Part of a small language model's weights: a variant of Muon for these matrices.
MLP neurons of a small language model. Each row is named by its layer, matrix (up: input weights) and neuron, and shows model dimensions 256-383. Each number is 500 + 40 x the weight over its row's rms, rounded and kept within 0 to 999. Numbers have three digits each.
A block is one neuron, or neurons of one layer that tend to fire together. After each block is what it responds to, as a language model described it from the Wikipedia text at the highest values.

L11.up653:553497536464532442457423503551459478533488506585482440408449488563468545585492565504516475580456439480540477576431507472489484546518501541550512484492532500476443416519488624539480484537544492472487460427498508506513388458516426473487547498561498483458537497454490520434538515530538540595484472510520479490475475560485479527518481542484554558497467587493487470512492493497538489482480
L11.up703:535513546447527537494545546558430550528399541515528524459463533495449536523552461483472546602532454424462547571523464515593473496539488496464512412546528469531523469476476544472499417463513440440434516544441523529467476479521450527528507475482490530531454511508593457492533508585553537499538489512537486456456503496560522549531462494588486514512474448549419506447540526478478478428496
Description: Verb slot before complements. Finite verbs, mostly was and were, plus be/being/been and verb-final pieces like -ed or wrote:, ending a clause's subject and opening what follows (there was a…, wrote: "…", decided to…).

L11.up614:532476504530538498494450586574432499501463565543461590465507478450541533536504543424525526533456552480493523541571462503478524570526473583503524478486503444476525523581549556438550516497441481421528550487500555405504484556524494485425516417401520502548500508450515560507445492507496527557421532501448535551468506504494566495512411421517583502486407525508456470504570512482524507488542
L11.up1520:602416553519515529461429428538523524539449553478488474474477494422539497546509491514492572467557527481552541543464493475546495558554471530500437498472498443487508508537535536520476539559527530431496503428517599567470493513516533556518499527403461549489480402497572526460511440514504517483476492476501576540541537496540495462480489455454499530478435469538481476477507503456471442455471
Description: Causal verb endings. Last token of a verb or preposition just before its object, strongest on "to" in "led to", also in "earned him", "caused", "drew criticism", "due to".

L9.up117:460504469503489543428543443481537516518466544515485491463553533519450459497496521542506436501478526473492522477523612469465500511516506508489508498480416447486462560600506546470533532484533521490437552453426462563397561455521495417442529490479509503549425438458475483492507481491536486470540535526539520566439558505526505541530468531498442576473469547500573513495491458481504528514477
L9.up258:506478493530532483521533513497532495499497534533501483543563529500513468485469556552583517477580495499545478459450511453545495585518509506492498449467416452513468485522461482455514416439460517504511460484498496536444533564475471449477497492481533436514456476509538492530455509530474492502453438475495486507528521493496497434494419546459537465418428515494521568536493541400455532435497
L9.up328:542499491425504533474537503490445452569480533539494525554502519484518531501544449490541466464530535452530490529415536570568541515512554433499519467505448546509487515490528531544478523541576548495591615541451527512440509516437476483492524526613501514435451467526533438528536565415512588562460485550486497556568501445560549464491473492521402540532491506557466482506549536586470551467500
L9.up337:436463516534474446566476467552505514516474509606475534458526586491502444482513482464530453484465502512527490501426548510527512507588470511496537469456608514415468524491525536407401507507456442477469449470491500463453544511463467445455441421416469480481478519522504468546462536485527511471497522577499521463500560431590546541481455451494518487539409499505482518393450473505463505490523
L9.up898:424556491527499506481506524500494473560424503482465540483514563526470546456521536552502428440478499576471461542461425511537404550519473554498419430448561485508493493419449571473505509541472522562457462456555454459437440482508441474484528473531466479568475484519475532424494506459448535544543580540551510546519501460496459479543526474574438518575501470532520586514448566506474557505535
L9.up1208:466479529508462489473522510464472505475491498571467557506504518432492582535523527480511492458552535454515528499504408449494486521462451455520486534522523463487421457571433513424500571492475469513507549484511521513478476495485504437496515445523529550465462489510505526505401491528495488559459435509500513536536523461543488580531460472540485490494487557453457491455512596574460515452574
L9.up1330:470584538440501585482538502504465514449489525619495512442530515521510460545488446513543508498495520458525538488511551495481535528568472480523508530526482445478556437587495524407508556469474549504449560502516522595533506480531442491506479462541514567564422554493504509501450505515510456544433417506535567482506512530477534495506501503508457522574505515492517513479412437441536488524480
L9.up1475:521510447458503485423595551499500560573427549563469546558520548461500492505532512471511471444489536499499541543561441571518484584592468535496528443488448494520510530536580543536551440483455555502502456455448475526518463488513558444469498408488528558554486527465494518468474517552525537542543525579525401512508512499494531519451397544498465463462498483521480458486488503493535517453518
Description: Unit and section boundaries. Tokens that close a unit in Wikipedia text, such as the closing == of a section heading, sentence-ending ". ", and line or paragraph breaks at table-row ends.

L3.up1021:496435525506533470529509538515508590466565524509482458485498442466496545437539458508469570507524547500501449491472496507537529535443535544468467445497455465529447438490473500489467517536488498451431506452516528489472512565471524568449485507476540460383477434460469446541534533488415555521516478505522529517459512453517552488575542445443473495412532579532550521564561452459537505519486
L3.up1231:513492476585524525537530508492549451499515469570510564567507516534533466472479489480518526512503490519495554532518465459525463488521539554453448518444575535503423514495497460513436404515563529474500552523410524501435558475461589462510476438501541535475541531450587562518472552512527482556497440545519499535445477504514483506463552493519500464465468536549527419483536455527446504582543
L3.up1299:480431548582470474503499502521468478519514481473458477457460467502508462491515487455536500429501531476544529530492475554533474529634496532499520509519436537501515507444436552490511466515548579474537509475506599507450502460485603467590524480520463490535486513515472549449514545480512563541460551535500429489483474455528495488476558496493425473475556544466514444475435480531550581462510
L3.up1319:478539459547451532512490539556494514588476532478483517453549496487515489477504541477561484498578521479531501545532512461497530504500497522510553454481495488524517459475500500503518412522490568492459424516525474492435468476546504419571485491534532529518561486523532531442522475511478499524510549425456474393503563425508443432576505460505538543486554461460552470468397488554570444505560
Description: Section heading boundaries. Closing == or === marks ending Wikipedia section headings (== Career ==, ==See also==), plus blank-line breaks right after a paragraph's final period.

L3.up41:546478466496519508471596478587478513484523558524513529450466403547486507478510535496483437508487479443513476485532534476511464527544489494549514529519465547473533503481533472469556513450519418520464482399521552526538512495468485497440461505552474513558554501580578488441536499517504467507566491566511527511507490490586511503468506462608491556558512555506498513527491463511544471467466
L3.up384:483481467552533524484514493486441546466482539511437480465482477524484489472512542475504525588555455476502489486505521474466607564550501469460557509434448546535529412517461500530496533552437524493525438559449491562485491484474505495501528474505517468473606547576568536491524467475532445516495517490470501476496545449579528514531535444468512539532421520504493486455428444543480522520524
L3.up631:527474550532494507456468464563490478483508494497495500478503502515505461480517513472513507562504525505473531501496506453462532494478474401550490452478452483502494473531488510492510468459526449511466481462519486509503544523496561450573550501532533535492524500478517471461499455603466515542452478462513463544427520547485499479493497464521426521516569498457481474532455517436519495592560
L3.up1508:444491556514509470482427448479481464484484491566444442475482423567512480441487501530503493589540515499442517437448508495494483572532544459485458505574513561544471479528541464498519546587502510476505478494491491414500436503507466523501506507528503513510551513496543442489574576422528547442493526493502489376465556515518617462451503480454469517402489463466494509486422551436462510552493
Description: Copula and passive auxiliaries. Forms of "be" (was, is, been, were, be) and linking verbs like became, remained, right after a subject or modal, before a participle or noun phrase.

L11.up711:426534521474456455547473516476425481464461500567465439441533518446483466481485533527523501481600517532463545506464530479507538503476563479568524520454506444545494536473419545470540506595493613542477497518486513475538474484514526538498436518575477505486471472485462429486455479508541475498568536424548441512510495486505534536438459445475538476512489498491536594469514463470551461515499
L11.up795:454500571427470565493513521515435515516420449535516488442469489589477521568476503480504496475465523509524415481477548505517532451511534467515567518484493469525488514450449475480524562470545500499544458416563509515470512419593480483486514550536514501544520455528525453480539486469486502558466441574520513489495450494557441468440533561519511590498512503490511517509470527455493562503580
Description: Reported-clause that; quantity over. Fires on "that" after reporting verbs (found that, reported that, stated that) and on "over"/"than" before amounts (selling over 291,000).

L9.up36:503490493506529536499500499519487430470531559492461510486480524515521469385495505437499455515510459540457500464533515501557542504481523454537499448512482509512509396541554458554508529509498507506580480516492528536513600555475599449514457490533547556571457537540456551500468543485435540488534435494467451456491514486556511462478505515499494468558538515415482521503479504498494440523474
L9.up110:483442423511540451528489476472506460544553456520529512497516497480570432499519486495514416446497464516537525464451475438535520493575494427580489458449478518505458525509506489530536465507523525536497495504493520481553523484478533479448414442558552521423495556431449532495525560531499526428526499495463503451552491451563468462504466540553492454516382525504456442552526491565461478532532
L9.up283:449432548507514557580536474444510490522524427528483519432535435475462499486532530500563483524463508532523546513501455420438498486507474502523524457571501469472472441428502536413530565478553455467411507491521502469555530498548458509457506492441540528531531491458483540512484576462437586448546561525501475503451554487513501559507472424540488517480554513432512548475435498519488517512405
L9.up605:440526485481475548522441467495492479526518481560567523486515526525544509518460464566521473450490501524481471498525490470542515465560470471420487466452584462460513480458558522480488436444501513394480488457600460516498562524455537510552505485514556472487561537485568524429536431463480495420558469465502489481476514509551591468475400505559526494515491596551411516536436452492546419513554
L9.up897:478497441496487442451468523476574472512511521472447455383520382487519560479518464501485468520552523523540550511485497493454501471570615541471525475554478472617487483578520568520478542522483482470467533482491500481484492524546521442474447514517489493525450541532501451518423539496494511437500390469488478442418510508482522439526475496515571470467532468515460517500559476435492527406447
L9.up1045:461510451519538514455547537548503494470485393581456523528484543539481474536530508552552524438464496495541485483510417483517484514483467519566505555521524444511431509524530483509558559514509444441551436485495438482541508463511603534471511506454474530408539482511442523509493497563461560575509505510440388491469553520537573502496438591491489467442502486488475515450527431509465439551433
L9.up1249:447503519577480538509570467456479466545496526469528514435520552515484479473501452419527530492403502544518554496500472508512463451527554541573514490545551500504482510438531484502512450480408501510453556532521430544532504475501488404496413408539512531442514481522546548456482497526461497562517461505541396493559406520522507535526423514506431486550423469455390477469510559473538475548475
L9.up1342:538481507517457470437555520529438482560458496549469584520540464511458525486538560443523442488492474484518535482539453513518510520559501527541463463498473498448487540496447499493570518487523492404489472477532489419518536522569506465496527548514583545437492558521424486480502483500430541471508463471498477492566554536436499474522481486442491454491493497536493483543444523438493500529485
Description: Noun-phrase determiners and quantifiers. Determiners, quantifiers and numerals that open a noun phrase before its noun, such as some, several, three, the, first, most.

L11.up285:436415582505527500565574513479448542511482513513504487500484532456578460497502543518471471501491606509510534446545488494474439494465539406441456563489459461490449501544448496462466473533532493550570521510488525546504533499494440543548503501466413440473489553551553497456464469485503579502512416498496481472518591432435455475569485430498525475512524447486460532560505553492500512469509
L11.up883:500424529449466436464474468470489571463494476477485549499542434550526468503508570500418479481473525540487550431510517512505533497467557461395464515474483464576563496487537520437473472492530459493515493528525515489506473503468468466521400462489494552482531563499565538441476497517492481473494426469520481513509505463460464572483551404518504474472550522470552522509486507466531463452483
Description: Subject before verb. The final token of a clause subject just before its verb: relative pronouns (which, that, who), pronouns (It, He), name endings (Zamora, Arjuna).

L9.up414:503476522466472523534512543460533560566522493545433532506484574485472457461591488567534445498481573545561536489471467542540485558584518491479471444581476445533454482580514496527582510513496525491496470480489475516434483508504591503518502488589523492531474484549517521468476515487429576500518510467538495537517465493503540462550500541545445570620507488465511488499432481555492518495472
L9.up588:483505533504439557522595555479500530594515513502514514486512538454470467532543473488518477460480581512424431555515524449611474565569439501484500481525501436525476490534529543490443534448481553516528527511464472590517491517461483479468481560550511567637448482506514490439556493511517455527498484486427488502471523453475555527493521540492497512555413492497475503493456527513488580479475
L9.up820:403490508552413513510474479413567483524522512543575535526458525445443465524428513508573428449533571467469541515516454501462445506519422466428486473535478490493494485519509510467547494516484529447542510495549601504441486492414532451439517444497474539532439500462503507509501504458518515452526446452506537621473448522425546482502550484517496468522462489535482554479467495480509553543541
L9.up941:521476556560443477514497525465579516513397545527475525503497499401406457531489511444489484537503532490524448509413535524516508509530419568488618430565444507486478543498527507550494461548485551463457525533541539542507556446563447476515502570468473519507435476441487542482506526537440511456521528505479552454535452478535517516517538491454458553518484546481519522466511531489447577445499
L9.up1031:449480517497491477540555526543483446499558455547549503541521499418534456542471460471483500496498513521530458490546463508488482541558475485430480548570470493497414527506479503432508472538509529578515548483546504573487458488449503504548526479592507512604506455483505473576459429446504542490468472549512497458514527493465500560527558443514382468514446534490529454478409447447537583495459
L9.up1155:529590539486484500531517516488512448559478486512379560533504515445445532512578530536528463508453451540512530525428468515532443448517477518431487486510513543480380504504495602504536569508581473518457478480458493524504422495480446522487520494442495552498504504500597518515496551426480520545509572505434490530501488501465552458536440478485532542518497578461491477478520609479497516461483
L9.up1235:447442482468482529485488521489446530515503470500489553479467525490529420550518547467522518435481550569491496525549469507452540444508496477505502465555474477491503503492441556491542612527489481596487520497524503552480500487433552486489506529489518490526472432476525478517457570439466525547530482573482481509473466469526473482530424498561439520532416513422510575494520514491505465486522
L9.up1337:571520499494434504494576526448510538519531510567530516484506542475467464478590491473510467475495565483487517557503546517524493550526396529465530476552474455591458477499531495437507467477508541513526475544511522577434407468489563454510481455501419563515444528534524550533528521502495527508501477529525423452546532451515485502522518500495424446524432533514500495450429514468545496423511
Description: Unit boundary tokens. Fires on tokens ending a unit of text: closing == of section headings, sentence-final ". ", and line breaks after table rows, list items, or paragraphs.

L11.up48:414449466496468407444497478498483531530488528508451509493502596484512483470518518440466493513477557523478521483504498498553494507563573526496457486498531477534517512489441541492450560537425554481492524469555390477475515462596526571548465502459506483555513493471479464508501535491536477444505513467498527524390494544507541505446533493440513510518458546534569488566595547514488447469487
L11.up860:461580566511458482552458412516533579555449564466495524575494474431556552412466527454472473477505526457497466525479504427480531534500584438516494477524514468517451468516442487493477523455452518503478511535533434508573558492494491591485485480506435448540515521523475492561446509503502533490515527469440535511480497498500488486505505530491495536501532495481498540450467445530536485492499
Description: Section and sentence boundaries. Line breaks right after Wikipedia section headings (==Death==, ==Early life==) or image captions, and sentence-ending ". " before a new sentence.

L9.up25:520497502455540470484522515520523520480495516463549516413486438587511552499527486493514521472533544458534496491532467570511509571489502483507426552435552511502494499507447512402491451542441526503444554505524541493522527534500471507539482450530469462555486540447513517503511453465502491499523552479488519500504470496470501505426499462519421473490489486458553567533469515519472520542550
L9.up310:520473516460433495484457510485544532549527520461510595473534568570478507525501536547474510489428525515564505486553511520573517453527557529447480487462444533539555535471559557458485502542508483524483534464483556501474526493477481523527433469552411493482485490535524502471516514524418504495538464440465517532511451489479485533568499486588469534563484491601523555523484490492491516491433
L9.up401:454481546495506528552543558470523503528483502527458552437492531511496479526537443515513489532469507443508432469507447506474534582496493504471499488435466486551525465546467453471451491541491531537547547494481510497544564518514520562556503485494539462512507472566494478471481524441462499529491484501412532472476446507465528478564554516473418485480455524444440514427590563546529542416506
L9.up630:432504552499471535564459528519512481497465450464528531409556459532439565548522509531499460472439491499556455479469502517501522534529490466435415485444475564518485516560407470531452502502501544572539485468475517399457452466450509524507476492499524443515581434555570498419514481495498471508540502471475528544477439499515464494509543504548496489443482496483454490544510584557481568445512
L9.up663:450460541542486497558483549494509508563428520483494563457541473518489502531517530515502464504461558557503501488504524538438487586593525499485468447514442478496529480543492518509454446540439499487509546494492492446488579447517558544496454502456435439463463482588512526488493486498444463451530540516416435455424491485473462463475471460501471519572464476550494507492496474516529556449511
L9.up952:536494601458476506490443559554508455529480461487472491491460511474508499432496519437519488442473475515458522431462415483564508481478537527433506470523518563483507536533500569430498449534488471409573531486530434418481550488561582482501420521525497472537392435461533497487474486549464536551572471546477520527495500453572538517481564522578484487550484456562491509432500534549483542474566
L9.up1055:448541541504512490522418516528477458619529417471458543402561471577511556506483546494460531511390501516494466426482425515479464538507477449503459387475494538524500500491470467469445462493518541473524506495519569471496497493532530526479502556580523502557482525549535468494553451535473498508514453514522511502525481514538465469492505527558477531479514487527487475530439563589528513487482
L9.up1057:483487530457449512528542488418477458497511521509499530489491431518485511486545582545577425549479450512554520534503553394545503495475429479531421495507459524620531505528539554488453471491527610508477465542479493474485502430566478534555479511532576510453537486503490513504438595561510445504483538535437494464507483435543535486486536558492472510484479529455463435432476534545525554491426
Description: Awaiting the main verb. Tokens inside or ending a sentence's subject noun phrase, just before its main verb, such as subject-ending nouns (boots, gene), relative that/which, of, or commas.

L3.up86:466454553474545527513555557519441514451426446502478456458586493511523415498431506464533516440471455415524538475533497501509487466526513465514493520499563470389481579512484523440469529529491458508456532531493461519481495528460494404551476469592436467515432473438582492437456507431562530505514518467472444475530517465493546489587527513430485552531463518436428544519455469462480541481509
L3.up616:444463490488526523458620497441542460506474541456488516434508498499561481525510477524493493505419452405542529450458520549383492401489516483378569458550466485468484494487499490539516497519508486464489531559445478476503524548544460461558524487477424443496482507462506427486519539459574539535458495486486454458510487493529481475586504522462535531502528535474519492493517414550453438542480
L3.up950:508443537499557550467560560521436480474545499524434446505525531549504469490461552470494473474453564530521463419474478515496549510496592418522519503551520465459541525534474522543452510461453449524464463513494418511484488506458468461509525417516499542438510438469476560485474511568526486441562539498484499521461489444448517500599545630486469471519504491437491495561436447532561450475513
L3.up1199:586543511535488520518470451482471530557476479520520516515572501545590484516429515584525516501483511425450492523554457516467526516527588509490542480557472468474475426453448495473424519488418517489524534496482494444485522486516466532487518494488480552496528541572529562472522529524512502555480531510527451487540522509459599545534460554458410473499562474415441482456467488558524481526558
Description: Quantity and partitive words. Fires on "of" after quantifiers (many of, a number of, one of) and on pieces of words like multiple, six, certain, some.

L3.up108:476483545530528498537569499536494408546496526481512496499592493511520498507553455481525534507563482563461467444491469517495490543502452381480520484575496441522468485528467557488499458495507480518608491565541563520524481525525509495488548476434598512464508478528458482486506482484531450549512442432521461518528532497535490484506511537467517450538455528444523503541506509445482437445607
L3.up972:425442510497488416546494443495475558482506523513567446486467532535521513492568533523495576543460469524485496504504539432589541392472456589563581487465595523520535445525441472458529517508479518526550482466430478474577514473489493483526521513553458518558494461519472464368456451456574447463483500511500505566496520465487566530467526481454421517443491486445460425527498579511516503528493
L3.up1158:553506489456520545462523410478573503504510485458508441486526546468460466511499532500499502568471523478532484483454508514437426463434465471527512444504520448468524510479480390461496516491518488471472456491537546538529513477538459541486504590524473526551476496532505466466456427629479436502453537503477542533516559496571449519478517551511556458436588491542475523527524522550497532467505
L3.up1228:495491504471495510597517591484480496496562476505567547547429430519501482536512470543442448512570471502511505589548494496484493516440555483514476525563533492509518460499515491542470463413488540451550520561452544482476515484590550484522526475589459507485469476478555428547484479479532532516509541463535527485420530534475500489514562479530466491450515527527555512438488533463448521570388
Description: Clause-opening connectives. Conjunctions and connectives that open a new clause, strongest on sentence-initial "When" and "Though", also "and", "but", "while", "since", "because".

L11.up704:494527497428479569465524544501420470502507471499551526520505494516490445505537506470498486441489471577420550480486478545473485498527556501445503405540595443524403555489509614491427477437467454544505566515503521463471545488477504481519469512567568493488481482399490498443503498532439411506497440531445524493526477510458553434521507473543457463522474502547490511474525515451447415520468
L11.up1123:464484410486532581531520522499503550517412517540515482543504551522497522502618475544452461506436458561537539527475494509446497513505519484521505444564460513436507519385520568453445443486516466490513436470541440508450525414494546511555519443524499427541509574532529493494473486482430496507474472523466485470526479442468555464502497483558452520454530401484572471545441439563468472519478
Description: Quantity before a noun. Number words, numerals and quantifiers that modify an upcoming noun, often a time or amount, such as following month, two million, 18 months.

L9.up5:464473452466515463533523532488436516558478525558449511503545500491551505469561545495510489560472448586515492498493571429525500533489500516480494532503550508558600490438495546571535392533481469512564496500490430586495457538518525432505498510496568580517498467523531487435488527506453541566541481532513462500475502470405539592560547527519503502454511514511530541457511452439548545547486
L9.up499:442490517521548460454506432555483457501474495419512519492550536470559519435520523574504490552513443532541491519464497491508418583534543476468502460564510483591498470413518520481439506464474505450469439550519517437448436481547499481475444548535574491573550485484514409538514503512520534509526495582517472457511443541469456482508546535525457518436441509492533452485460469424552484466476
L9.up616:462485520490505486486489530438530526489529421517445501507472478513486504561615461507466500513477528479552497536464529489467498492592536474595512528552455496500513489476467555508487466458500452501510510545504528469450509519468457472526496551464469551451492480448486474484554533416446501545460441467444542526462480434469590532487448491411507510448505534518508471468464462449490518544516
L9.up749:539539504470560485510522527483496483479518530489531469412474532509540465513502446414507551486447444540546540458447507509466498481505490462450472566531511479420487520512511484514483537417509534560516446535485492495523499499440498467536513515558509472469509475518549542390481469538596518573506514486418475609529462473478519550497530565571458469471501517518500543529487565485473510510457
L9.up1056:490426520434544493472495423477470477427447499474436471521495486520522508515476533442507498536574514636527462499509456492540440577467486413488549503471520524529534456498486603452458511527503516539508574527543507570445499400434501522547506514586501472536480483588573577510485516476512483508545479487507595483476493466439525516401455464514524545499547449537593444432523474464472495448437
L9.up1074:532477391517555398471463567491547516447547479518534477575529517462483457488423553520502524554481483532554463528525460509519526517497528539510496486492478484556439479503545508412505510484501476460479516562537463373475579487480648517544497468534555469560540496570512473513548560497462517437421497507493492543519500515491487487499495531487545558548480516513519428434461536459477526430418
L9.up1162:497454506495442467548512455499515526549529542503546510487519556551430466513455505496495458513546443517522415489548507486586481510504558519458475476533463444473502535520417490449547490560469506369434498525477487534476507457474500510463527464545540534545459449545538472531443557447506409464562506564572454524524482519527548502436504489488500536572441485523471549464494570424491496531549
L9.up1369:510516436510598428556494518533514446461574552515509478553471523480482567511516556490498477561611548492563493482597474503472435456555491466543494461503490452436507486515475577499547507488504492531514510481560533544485539491490521453455504522487520483517465449518497494498501491468520546442436487512537442527517515476555465543411554502482500559514491523417514513493533538489520448508508
Description: Complement-clause openers. Function words that open a following clause or complement, mostly "that" after reporting verbs (stated that, found that), also "is" in "the goal … is", "led", "so".